{
  "norm_eps": 1e-05,
  "positions": "rope",
  "tie_embeddings": false,
  "init": "normal",
  "init_std_qkv": 0.019,
  "init_std_down": 0.0,
  "beta1": 0.9,
  "dataset": "wikipedia_en"
}
MLP neurons of a small language model. Each row is named by its layer, matrix (down: output weights) and neuron, and shows model dimensions 64-159. Each number is 128 + 24 x the weight over its row's rms, rounded and kept within 0 to 255. Numbers have three digits each.
After each neuron's rows, "raises" lists the tokens whose logits its output raises most directly, leaving later layers aside.

L11.down892:151148061158073094117132119099158098115133173143083169146103171105141144158142150134114135122148177166114145108108125142125129121167181136115127156155119102126152149158153161129108149148129167149128169145121177132122105163106105145126107174123109135117111145090150169115163172119097106107
raises: "°", "oll", "ons", "ven", " direction"

L7.down841:129098142145141110142164155116136139146104110124110118139151153118124175148146138114130125104130086127140157192128137138144100161177113108108143110143115118127153179112117145129144173095155089132106153093147141115123143118174072112111142139119150160143175101115050115141104107113138136093
raises: "w", "sl", "der", "stan", "ster"

L7.down1003:128132153157078145097179091122115111121124134133112143116137149132156119111092100123142124125079136073134112154118111104092134071166102133127118146154192113168137117099153153072121152094171148124123138107112138115134130106142130134170113137168126163159135078125139101120117163093135134147
raises: "ural", "house", "ney", "ive", "men"

L11.down176:147147144116150153108096141135164128082143134153144116155146135100128161142166104127118137122125105137076054112099196147135145119157131134108152108131110092137135120114104111109173148121086151174138174125169118151117120139163108105099118111175138152116128136098091145147115116136112154119
raises: " Av", " Dr", " St", " Road", " Street"

L11.down487:140133118144156124106121115099102134126168106110161126144111139104162141114139103108143151155157128112119109136140148096101147103120120115117150128111103160137119091123090138117149141137127161131136120140141131124113132127133127128122138118127137166136117162120102125173102204116159152149
raises: " USA", " FW", " ARG", " SWE", " BRA"

L11.down1549:140117097148148101133120164123146088114089141128126129141083154108145100111150118129116092125136128094111147127158134093087103093106134139140163124164162133083136141108156150143114137155144135157119126133128082142120130117093135136157162157123151140098166128149077198125132147106126126120
raises: " of", "out", " about", "ict", "ive"

L11.down1977:163172154131135109101098100121051156084119101092101126206159178147138112116087162135108106115159078121079095151108167124159123168158132112102114143136132161099137138162107078104165118154132143152110136111167123150088140126117144091103127147132127113119100115133127141170164139144103106147
raises: "ment", "ary", "rial", "line", "mont"

L11.down1332:109099097136117179142114142141134100152081124145129121176166129131163152136149144135051117124136158083087148138135130165135169121118139075143161138135102073171155100158116130096115114110143139149101115148096126108095135129123148166135081136166133114150128146107156111128153129118131127147
raises: "election", "out", "ets", "ific", " range"

L11.down1862:123147131117122165162116134112099130097147136123107084130107118130157136113161129119133118145096154145120131127099138117145136154159131150107122150159124137127134106087155085143103136102149093149106141185087125103141114158083093119116119169172114141090116123112109131154139145125132127127
raises: "ai", "ain", "ay", "ais", "lad"

L11.down987:126162148143126097115122108100128091173102139093121151078082147143120148126131086123098147151146182100128160141115097126126132148115150162101194158108106154138105137139074133133118140128107152121104100136107173114132124119131144149163123152116175106132127104090132181141144136112122118134
raises: "le", "kov", "d", "led", "er"

L11.down217:131104146098131094140142137128175134136117085148093170124189114112148183149111143204121157163151112130138148149114146132162163163093100126132113153146152129170147119177174124096086177113129171122166155162098135111113109121104146142138134107084118171142107151134100117127100116149140110173
raises: "ty", "ion", "ink", "ition", "ti"

L7.down22:154080102116124130142135192102132149169093150165114082124104186084121134127137163140118148128188150130138157148085122143167150105074112149145140159119128085147118129097113106120106146114082148099106113114135151154110175172184104127119104122090124187100184089128124108124146141137107112180
raises: "est", "gent", "ori", "gen", "side"

L11.down1991:117157127121111090103090116099171108126132109148147126094142082132141121153180135112135131147155162140113051118173071127108085127144112090131139153150111137152128141109131126155118112095096111144113144118153101153094123101091143114106122136144111161116160104114112141098107144115137080173
raises: "chor", " launched", "yard", " commission", "omm"

L11.down2026:133115106122105073105154092111155111124150135095145104129129122123146104126140121121136155136159149129128115120108167160130105077147143101130180153159129129118141154154086076126109135104153109145101088137125137098086089133123100162165107141147089103131125126082094111149136139103066166097
raises: "gy", "ft", "gie", "j", "ines"

L11.down966:186127115117094143121079140152110138148134050101129136130119139122129137099134132170141133149155145128115131129085147180145111107130103124142109110136135135146147141128142140112139153101107121083113113152171098141116117094177106133114142135150157147156107117115114143134125159149124153159
raises: "est", "ache", "hu", "sl", "m"

L11.down134:122144115087147124152131094146146132073142146114126133099144099098118118100135129098137141092117112106148100141157113140113167155123146140129164103115158098139138128088142140121155136112087127157106114120138139132120140128141140118128070157100143093136122096142135112144124143090106132119
raises: "tar", "alle", "gun", "tal", "bin"

L11.down439:095168146128152115128080120142115128134134146123080142104105088150106123097135119113116144097091135149128119149132100170120140097135113155133146123152102152132129107079149128137123120114166152100098140158130125119125103166133153090149130114099107132153127154142141137137141148121083128124
raises: "sson", "son", "en", "sen", "yan"

L11.down2058:156144108115160101109111131144178126121144155114123130135147105096142110144117105078175125136126148169122144103134128124133136078145117107131113120155153158145156133111144099140142193124045135132143113129125119153150127128138140125133151137141108141089104133164107134135142095170144119154
raises: "sters", "rs", "ose", "ster", "ader"

L11.down1906:101135146128157130094142127137134117145140160129141143091128132132144133108124116135101118138164114145142108084119125117131144110102148127153122177161099102122157149144097084132056113088134136121082092167151139106136117136154127148137138130151094128135134173079113162113102142129104129105
raises: "stic", "st", "est", "ties", "Professional"

L7.down1121:137175113147115112132098123101124116116093150138110099104086131164157137157094122144089146123097130111132121146148136126126162076118134122124190107149139123080101149096148124133129095171165118146124120103160133092145100136119107138135067129114131129156101126161140079109095132092117122140
raises: "son", "ves", "stone", "sp", "sen"

L11.down87:114101144143088123120111135137124140098120098163143163167112141113091099140116177117140158142099150129108099110113175139158129095132125106128165158110080146116134087119089141128135113139149164164135143146112128101153124122114134127088134094105108167118171106154108136108100111104093109116
raises: " Road", " Railway", " Express", "way", " road"

L7.down690:128180123158120104154163157131138135160120118118100145123138112105143160091140159143080090135150118144146125114124136149140109118118100120136133135133129172111137114159127148095122151144116081161133101129082147143087118152101126138140131150094182091144143122138137108120117152118158117092
raises: " terms", " a", " an", " term", "its"

L11.down1004:127117104141143132156113150113112113127134131110117147148090114108105157147144101092137180171140124111123159138097133144115108126114081110162145106133077130175138132125116156111088166126160100106116129137101127167133127102120144171164156127128063098145138135148088118114126123131160143126
raises: " those", " the", " age", " its", " his"

L11.down1484:079134117140144093156110129103113111067131118118112096115117166149137140150119096122115138129155116110122125096099119163108133172124110095133131100094131174097096151116137129107109140120110095117156171134089141124118142090127179097156116136125111123151122128142119143094135114147113150106
raises: " the", " how", " a", " its", " their"

L7.down2295:105133115170190181131126152129130187118151094134103120082132105104129156138126107119094134109132104140125133126131146124108111158096140108149121173146135155106116147105136102131121123125146132121135208142102145118074145130151154137161128150125125126123156131158156097100137182136135128137
raises: "te", "tor", "vis", "tes", " Pld"

L11.down2027:117102155150125167152116114095094132151163096131136143082113105128110135164159149122153139124125158160116089156086143136092146135162084142108138142136143083161173144099141106112078156129103150104136125114132138131154120098154125174109159166133199087101113114146168125160109132142130117113
raises: " wife", " daughter", "port", "ced", " mother"

L11.down2267:133139158096130105144111136115154166111113169121136078122146170147101155083152112159113112159119185110060151108118137112139145134088134149069127140111115102130149118168123089108044106130167129114114105076112129167128117146167131145080108120122124097137102108094151093152132148194151151193
raises: "C", " days", "board", "val", "via"

L11.down1208:133119169123121094162133106132107107144112096169119140101144153147119142131098130121119139096136102129148113127152122103186145101134164104195126077107109097118091134122137130101121102092124104147104125109123095176105118124145125141112125131123088144154120104114156104162109106120144147088
raises: "s", "ides", " Federation", "ace", "sen"

L7.down237:108163136122155143127101143071085112158126099160108122144116116120129111109112104084091121114136168145080153172125110106150096173117140106132146142164076159076160140113130120106129136174150133163141135121109155076137096124152090103112136140101124151135111153103131111145126130122101124094
raises: " time", " year", " effort", " season", "р"

L11.down937:128133097141109109144108126082128095133120104100129086112150121128184110124081169124089133138111112109125153151158083119112166135100115117119132121162128113131132163132128128130117126128127148119163094131105137121112103141153114131100151127112129120125131133124166120124167094127139164098
raises: "b", "bs", "be", "bon", "bo"

L11.down912:168083084123113145115120161106143072164134163114089124109156136147137125129158153108103130131135137129119101174098114153205140133175113111121101149113092118148119117123149089126140139142102154135117125148125125110152111151125092101143115157102080126157131098152150137085130110090167164119
raises: "mar", "ill", "unn", "be", "ache"

L11.down1449:139147099171130120124108108130103098128147140123163114158110134153122128148165139122136129115190118123149118093108134134152142135162155117088123131115123126130105129138134121157117149102094166133100107142127122140127170077145165100155078134130127149131140110152114149125137078153134158086
raises: "uch", "atic", " U", "cz", "ault"

L11.down1409:156178156113144085125102109155122125136171103173085134147162181133120148157118120142125114118112147100148140125129114134141151145109113126146124129158120075099141102179123107113115118092129123161146099141127094135105122104122153105112141125133120155114118162126156138116108174126134121148
raises: "ture", "ine", "ature", "age", "io"

L11.down1284:101133131124171139143137104102162140154126107141141131150170100130158159114143152192139123154109133115145117108113128114131159145133108162132170129159101172119145130125112165150147109146165158090161135146112127132093116094136104181123155093124124133125122133086128090140114123128148135122
raises: " losing", " being", " leaving", " having", " defeating"

L11.down242:167174145126143066154145112127143107122110178104108093128118144086151148160108100130172151148149120071134153088169142115157112153137120130089152139106128096096168137102145132135143137120138147166118154128118142130174126117103158121135130120126155134126163117162104149060134154145103111112
raises: " of", " about", " that", "ly", "uo"

L7.down1074:090146118098146171087198163129112145127098096118115151127154111116146141112141151140142123131082129138102093105135127098148116152171131129161121125157077139137138122087093136087106110124104140112156116125152139127161112134125124171119162148088163145132178127104105143083144100102154177108
raises: "der", "awa", "ther", "olved", "dr"

L11.down329:117151119149134140172114115116124134144108183142126069134140063106133150133116126151154143130099114142117079068184099116113132116119138137170105115116142083147121135168113131122085119124079107121123142141148156114116098156103086147145108144096154153132136111099137129119125125130166135157
raises: "her", "ver", "ture", "ie", "-"

L11.down2089:102141127108176156168126129155120130138134084158077078130102124135140149136123089137125123163131056087130091136131123117125162132093155167095091104131112082168188107118129096102163172142141157112117143184121093159115106134083140112111148135073180121108111108180149152091124119150138120129
raises: " on", " which", " if", " upon", " between"

L11.down2298:135149146083138121138124114145117145129099114154126146155094138114110114091158172119136082096157082117125128109117096128106128184140171177124152119116095083109116124153100121117085089129124112141104096153153143122119084152130143115128099144143095098127101115161172092135118088080128114128
raises: "ary", "igh", "aring", "ave", "ep"

L7.down1783:136150117099134126083140155136161128090104112103109128145099114103164163116128145115133175109128158121140125131129152120095159110114109176159090091116083150138137123171113173127094123156120099157135128127128169117093125156101110077129099087149185127126134089124137155150150117155124120107
raises: "ft", "ivers", "ps", "ose", "ğ"

L7.down657:131133116140068099172125130144147124172167133132152131162146088097144084122141119128093147106118074136123091092103126133121133116149114116102084152120092114123210109097129127145101112156161093162118137129131121156125122143110146180123100174138079110153159168142127137105154111149166130157
raises: "ified", "uct", "ification", "ical", "ify"

L11.down1300:106124127114141106128137159143075141131119137169151127086143110079113119100133103132091130117128073102103098131113168090139110127145115155183085169116128112109137100114063143116181128156135125113130134124109116121103127149149096136158144116148132144142133125169124127158142166133133079129
raises: "ously", "ant", "ous", " given", "ake"

L7.down2215:102123118116137148132161131184140118115091126135148161071113126092163114101137132125149069145160120121113106088110145107104128100146160097131125152143108125139097143146093133146142113097154140128089125103128089110085127115129100158164137167097126115136137161173123161134107093117164144134
raises: "re", "ars", "ne", "ar", "nan"

L11.down1363:110088132155150167099126125133108172136117152184119100147146157094146130119134130092131115211132110169138153150129161158141100096118134108161117097085094145113166135136118131135194078130149105111117148137122129139138140131135141128163122126161136124148102144127096137099124150153116116145
raises: " time", " first", " purpose", " occasion", " entrance"

L11.down1508:187139124133091102120134133162151160136161101121142090140180109142112141137164088155147122132192133123122119156123160087124132076137138112124105173130114153168151140158160107158178178112124152165111126108140100122117154130125158097146112101138113133083184093138147129100055128155117194154
raises: "m", " metres", " m", " kg", " He"

L11.down1989:114152105145125131128084092125147118117141141146117099121152128118144116114116142202123127113089150113125082174126104113118082102108171128111147130130143100103100093088127081156117115150158126122126150109144165153133155122118132085125154154122155110163137116148151167137118163123127113145
raises: "ally", "ently", "ually", "ously", "ically"

L11.down2019:085097140144162140135117142170086135104129137144114107120142120095145157131127155133151092114128171139123101146137115171102110109165055118127109094105103151143109117102136144102160097124154112132115081138127123116113133114134130085109146115136198078097142144139104154153139101154091128117
raises: "iji", "ula", "st", " office", "ing"

L11.down1579:107110124143094147123130128122112136120117079132120117147123099116107135153118138123151143125110100126161134166137132125140114137130105125094161114123156123118093090106125054104136105159131134128099164128142150139124152172105101159147150132125153147112128109089095096071114121069141126105
raises: "ery", "nis", " ten", "Rep", "king"

L11.down1547:099148110146125148124128154140092139180172098102156122118097154107141108101119114104066151160136106129112125154122158107126108129090123125127118116114105152117130126122123118131080129138140116145134130110135086128194129162082124118113148131111114129169187114142121141102125152148126126105
raises: " I", " One", " 1", " II", " 2"

L7.down1138:171131131122160138131120105144160116124155166118110124103147108121116111135144124138117142101123129134113112112149161134104118117128093174105120122150136143107100139116101134083127118154135126155122156122145126127099139100146076105133127146154155082110112139123139129132137129099131103101
raises: " out", " around", " time", "uta", "off"

L11.down496:150124171089135151138124112167134119159109111099124125122117116119110105122182136094127139099132125126140144109168159106113090155094131146146118160134087127161104124116154144114079143114121105119173186135116148087162125160139108058086131138192126149129106093080126109130107164104093117167
raises: "unt", "ng", "ze", "ps", "ust"

L11.down1648:130148121089117158105127197112115161136162116084128119121128107124093134131117145187137169119154099114133131097076091165104118148135139100149147106101152138144135138103109095132069118123136160120139192113109120123120153120133144124145144149136117138143162120119133169119151144109167147147
raises: "omm", "ther", "olog", "ons", "oly"

L7.down1472:118138070135136135142122126128121140140135145127137161143124160127101178148124140134113133126150113147127094124127135129123135113121108122165091103149154164140156135092104096166097108111120121132106150136103150129136120171133109148127131151127090150161162146106095143131131122125136104123
raises: "ties", "ual", "uit", "ually", "ty"

L11.down561:137118131140143165100140140149121086136161145092125167134154134069106123117103110128093128117126160125106148151119158108090129117186162137120141138169150124168149164113123104137126079144136127118122112161115116092147135108174123146132121171133136106099127148082122145115110147142140126067
raises: "rit", "ki", "ris", "bo", " name"

L7.down558:120111102126116081148124110144098150087146129110089117106109101060140154121127148143121118125130127123074125146158101102130139077102123134157082087129124106121107208083084130157105115144100153101097125145135139183108126104159095140131143113123135119141127112127125076147078144137092101121
raises: "ments", "ment", "ronic", "roll", "ror"

L7.down591:119191154111151099111102130147108115159129088148101170147088121124108182128119080159168109170124133115156127130124123125146125116152131099143150133070115088134132098112103125143111151126136153074163138168124127068090134093156117060137128111139088132147105149154140111105159143124139130135
raises: "ious", "ium", "ii", "ians", "io"

L11.down1748:120137125117129123117187132137134168169136113154137097135138074082101130126123129112102100139141136150126130087153076059112141128105119130124169104137124122107092099112123125152097118159093131130115122089113076125133118188208088146134126136149094151137136145134127080146187143110126124062
raises: "nce", "ctic", "ich", "ster", "ping"

L7.down4:139157150123141142073148125139145118168125123120116142129063103142124136153131126133110134080122157129094105142119132164133097106163123125133113147120098103138149074183134123092101180141115088085113121134102146151131170176168138147067096142166128126118115109137135169099113131133157134151
raises: "land", "lands", "water", "ía", "up"

L11.down1180:123180142080163097095141142099151130135156167147125118133132134114099112140134152147134166137147127126141170109178092145106128113087137162122123146164148115087146135109125081141158135117126115162119096139153121121127179145162114143132126103169083180087148152125154117086088120146139205133
raises: " centre", " right", " center", " quarter", "ight"

L11.down343:114144122137124105094067126095129090124149124150163112105127134127118130133105135181096136127144138108112152142169148158115117107137138147145113124143160148139145143156122159129183140160121141141085124118146137132100126148161133138169165103139136083155133140094109146123103079116117144102
raises: "/", "?", "  ", "th", "|"

L11.down1916:135131143143115078122119152150122108149098093131133121140109135143130115128118101135118157174152151136140179130143140130146145099116146160152160146152147123172125172114101104123110119117150122106128120126149117154154103084129099093158118160120097105118119143168145127169093121152164151134
raises: "h", "ah", "hr", "hood", "wing"

L11.down28:139162116119128121151097166120133089125124098150156168113130136102110115129102130161123118131134113166125100114065155129153140121086093124112102131148132116169131080124124147156133130106096157136102130115109140107145124100131150190142142111121165140163152131112139156077155115102161132149
raises: "ren", "len", "rm", "omin", "om"

L11.down1096:085090119179117086154118096131188121137100096096168120132139096143124109142125160129145109123107162150132106146145110092134133129108127140164102110152108129175100135105106115116177136156117180174092113125174096143136093149126121125112118145131156105075142112164112191099140094133143096179
raises: "eh", "ey", "ater", "ff", "uth"

L7.down2065:148119095154122105152127124092110117122118109138141116110146108184104130100121171151165152151127132094137147129101156140079117166153144113122094096105134197151186115103095147149084116112131107179101128141139160109145122104118124155125149162124136106194118148144136120106110094160132166158
raises: " (", "v", "tic", "ater", "sor"

L11.down2069:106112122127133098147191110129155151112143105141131115124131140149101102143139149094094075090154138129131150100109112085161093130143142158163103155145118140146134106107164139120155149128160140128099182074108140156120100121107135155139150164071149120089133157107138107125153091118151146199
raises: "ever", "vor", " miles", " best", " great"

L7.down1453:128126098131119132167175110118132153168132153142146139130172102108118124107100106110106107122132121074191148153080122172135158077123148164117133126117150100163096076148150148123143111120096148075098097112163128137169104123145110153134125124118167141163099122110138131113116105090138122125
raises: "me", "ul", "bu", "ha", "mo"

L11.down1013:146143116132114131136145132103138133105100167135144091126112124109145120136170078138114087157101145109179120124144144124100147146160151123149122091096098150116099132112144139102169106161147120140120144161104118100127144110148083137170129123118096125111110119143075141113152166093164190138
raises: "'", " Jr", " who", " whom", " tries"

L7.down323:121124122100101139139119142152117139130122088093134134156134130127137140127098118118133121115093117082079120169100128168107136126128125159129148079094121103110143168117176153127097105152093115105120164116144078128165153085162125149109089160133152095112114137090105148120143115126141122154
raises: " than", "ens", "ela", "enn", "inal"

L7.down340:064129107142141135074116094166137087088135137120130136195116144097153135107105104082140099105163153135146126150115170149067136116172140169169096124135103082174102111122128114131122121113142116136146131143156099112148173160097103154147111149140117103145123111164160101139142135139106114105
raises: "ual", "ually", "ivers", "err", "ues"

L7.down2033:153138133129116072135126174159134162144127137139163131095141116125096174134111147113144126179194112129109095117094129122074117104107139098106129119136102106124145111140108125157095141158138130111088150100122108115111130153102091142137135119090080125128118138110153115144121132111120101113
raises: "ter", "les", "ke", "gers", "burg"

L11.down2080:130147127118160121120156090113169156149124111138143124126127119121138163105132127104125157104112116124086153126097083118133101132129132109156145124113157119149127135140127116157140118150142122135150113154137147092141099099114156163062146083124112147113152089148113142139159149188127119093
raises: "i", "is", "ов", "ious", "ifications"

L11.down1308:128145133165109155139140122111142158112108130152091163136125142113097099131174166131113155146170112164119147156099129103165133112151082168123154163139152129118114131142104101146147138144129107125067114120130104131154143179137104130092164171130093135101168113174120124080128150145142105123
raises: "ess", "esh", "esa", "ica", "oria"

L7.down468:103096105128128112092128154155104170121158151110126146133083153147143128146150157084147135157136133118162121105110131065099132111154097087122163120139142142140140169166097094088107166114113150152127156125153097150096120148145145093087128110117122141114106143108162094113077143123106136140
raises: "tes", "te", "ș", "name", "born"

L11.down1858:113128075133088151112105156125132135153126112140155100160083108136128132149156154089149148131131121158128135127140108094121122156100132111113095142114138141082125118144109123094154080120104153139145145111090133129177127107161114099129138145136117090169149168125151152108099150145164192119
raises: " film", " movie", "ren", "nce", " video"

L11.down89:129187116156095126139174081128122100112114168108110126136176137132130090092126080129144107130122156131103142104154111115166146120082145130147158083145137130100110131047089155097142116154102132121103113098130131136149156112162174120120163146115126153111112169124110170115117162110133127144
raises: " of", "its", "itor", " entire", "ture"

L7.down903:093129097103141123117130135147076150136123117112120148123131139136139108149106122139092136106140096165120151139101151117148119139151136169112109145128140150118129079157096115126095167112142111125160154135129121116158127121112123135145181164163115138139130106112148137097122139109148102141
raises: "ably", "cess", "arian", "ous", "ously"

L11.down1933:177136119152124121187176141122133165127159109117125138140140109141130079124145111096136148115126184166165114107105122124124131123174179156162115138097081118150118100115159104123164127091152138139142128141147132126136136144107177123158119141120126145100139123164140125071104101113129110140
raises: "wick", " times", "y", "unt", "vor"

L11.down2237:096132161152105116157140156116150126161142130123111163192140151110168140117107123177159143143137154079108163100138171109136150138113129122145134112105195118130079151132129132176101077133179143162126133134154087150135100129181153123103140060152115119083138144163143164114136159130162144132
raises: "al", "ient", "als", "ty", "ten"

L11.down1117:136140140102151112134153109112128177152086108122135130114120139141143133107077100113158122083136146114139127152129132166088106157115093139135090141119132142108133164117117147175152115179147140124141131140132120097069128110136117125148164132141117139151119139119151124121136162188116070149
raises: "ric", "rain", "rum", "  ", "ruct"

L7.down623:151118150069099146091115089139169113115155105085128176094113128180124125119089137127112115145126128110112103111108113143072142099156129113136099122130102105175121141127115106170131140143131104125126149146129095136136097144122112166086147156120102146153090119121112136123142145113136086141
raises: " who", " which", " whose", " whom", "que"

L11.down1395:175130137083156105131125155084112159123138117099140167157167147134132145131122121117163138113155121103097111130118112145156150142153169141133164130111129089120146146143111133124148199122160142154167124129101103098124167123129080121157126150139127123146098134116126174138136140125099164105
raises: "uses", "us", "ina", "bour", "il"

L11.down710:093121116104120144132114144129116158119107138140109150143139098149128133072131108135082127120150125122142163132093089161144115136097141104140101110115113119160142152156156129142154082087130122156113130107136141125096161098154174103129172127114150128149136117163099135114127142180107134106
raises: "ald", "qu", "agan", "ough", "ny"

L11.down366:167152140138125116171108144101103122130077153090144141166146106097110131137130154123134130110138132139184148173126170126114187107146111130132151151136141121177135107083138164147236103121140129136114160143132091124151144158152132138143116119146103093115165088133111139151182105149152104104
raises: "y", "ir", "se", " gu", "n"

L11.down311:124130151117100105091138141127098110193142142174099120157089128136143151104141117159157122162119131110156125103129099109117116145153137150177125180121175132146107100155123105138104104127070156158091134139124155098144134156128103174109172135139145098132141151131133134085134129142113134196
raises: "(", "ee", " until", "ically", "iate"

L7.down746:165109141110131164109115110131137133101129130102126120099073102121124112098155150096133107121126176074112121142126114101130168110175135119110139120118147130138126113146124096118068136146110133135126120093129090161110131122119124135127127121110077158138112189110134145118142142133124119162
raises: " which", " whom", " whose", "which", "ó"

L11.down1030:122159130151112136128140107145104142155139109125121108124174170122124149156157106136119145136112100107083153081126132089135131119106159117155164088086137100093097150129073107086190137142097086147129100148172126142143116107147144147149131108125113117129125186153123158114098150140097122165
raises: "ture", " well", " of", "pen", " opposed"

L11.down552:151074112088146122108156140121137132172089132088119176137098162139143181169136136154177136165149105128098122148115118141116107136122093153102127156098133133090136151126093131108097168189141086120158078196116120116121102094140104151090141096094136132114109106123157148159153121104136146136
raises: "uses", "dy", "us", "ni", "dan"

L11.down645:134150141135100110159101135089150121125126133131120114130151058132154131113109140141097121125160100127114101169121150166161154123162097147143136128147118141125078134105143126138141116129145141114132127129120098130123106074098129112122146138115133134137144140144148116173117134108152108143
raises: "um", "ium", "on", "x", "house"

L11.down1548:147141115142131106143121103169140128116142147095123157142106136068091098113131166159078136132135117127103111159124137110074109142135102119149148127146141140146147150132116134101182159161136089123158155131074103121102115115126134104125133094159123156124154149121165123139119145124094146136
raises: " J", " M", " A", " E", " P"

L11.down1116:116116140166145111106106105104118151106117110160143153125165132141122119094068151128085158090132132132074078109094132131124114123114140079123161129100149108166090113109115155136148103112080156130093111114143144137097147115120117106128111100148137151117150143148099129138131119140128119122
raises: "ment", "er", "j", "rial", "vel"

L7.down618:108126123105165126128162156143136143150132115138176135105118084121152104078134144135154187149132130100193100162120151173157149137099125131146114086114104098115119100123155135079094089095128119153136153131117126099118096150124168187082155088091130089136118162119121124107139119132077141130
raises: "ty", "uth", "ervation", "lee", "awa"

L11.down1065:136135142087137093121131118083120127094089105134156131143157093149123109130146103098146106116153066153135131112090113146141134122108129095137118113088149128121100161155187108142150140118119130124116142120141119083122132123095145113079111135085130129117126117120130130145182121102139105128
raises: "ić", "ö", "oba", "aba", "o"

L11.down1377:158078134129124076109173127156167130185160080106125170113134131177136133115150157118115157096137109195124132114143166147160147122138091143162151124138128153165071111097122133116149113152136129132120126128113162145138097149157133178123143152148074098120100120115106145134136150167112122123
raises: "ps", "p", "tt", "udi", "pp"

L7.down410:128125158137151183138105129102117131157143102071136140137097137102140110127072126129143146155128104114131132097120089140139150114141095116108161137145133130121168148179132137156162124128149084138130150159115104154105101131115101131139130145106126144113121141129156137142113135119072118137
raises: " a", " which", " an", " both", " who"

L7.down1238:144171120080084101144116143158162114126106114169128137110133107122111122135129142149116096121104104136131136147110108117151162149088158175143077134104130092150128139133110135146101114131142111127135111102115091116120144128145140155121170096144097104126112134152125100136124162116157092106
raises: "rator", "rative", "ious", "y", "ying"

L11.down2200:150101122107104112151111180116184090131124097147112099135114139131108136139146151160119104113129101110136125149143167148133128147147123131105140092100104149166153142133126107155137108133133159151136081113099135154097112129119135113104129146143134123121069118099122121209111111158132092139
raises: "um", "omo", "ium", "iba", "ria"

L11.down344:108145109203147126094151177083119158111164122127147122086154134155150161158134140104129086108143109093152132131115123114119142145139095148127152147146119115107114138115143119145116087129160133182129172126138136142098121114139124113116131129108171137106095085103127096143138119098167114152
raises: "ves", "ve", "te", "vent", "tes"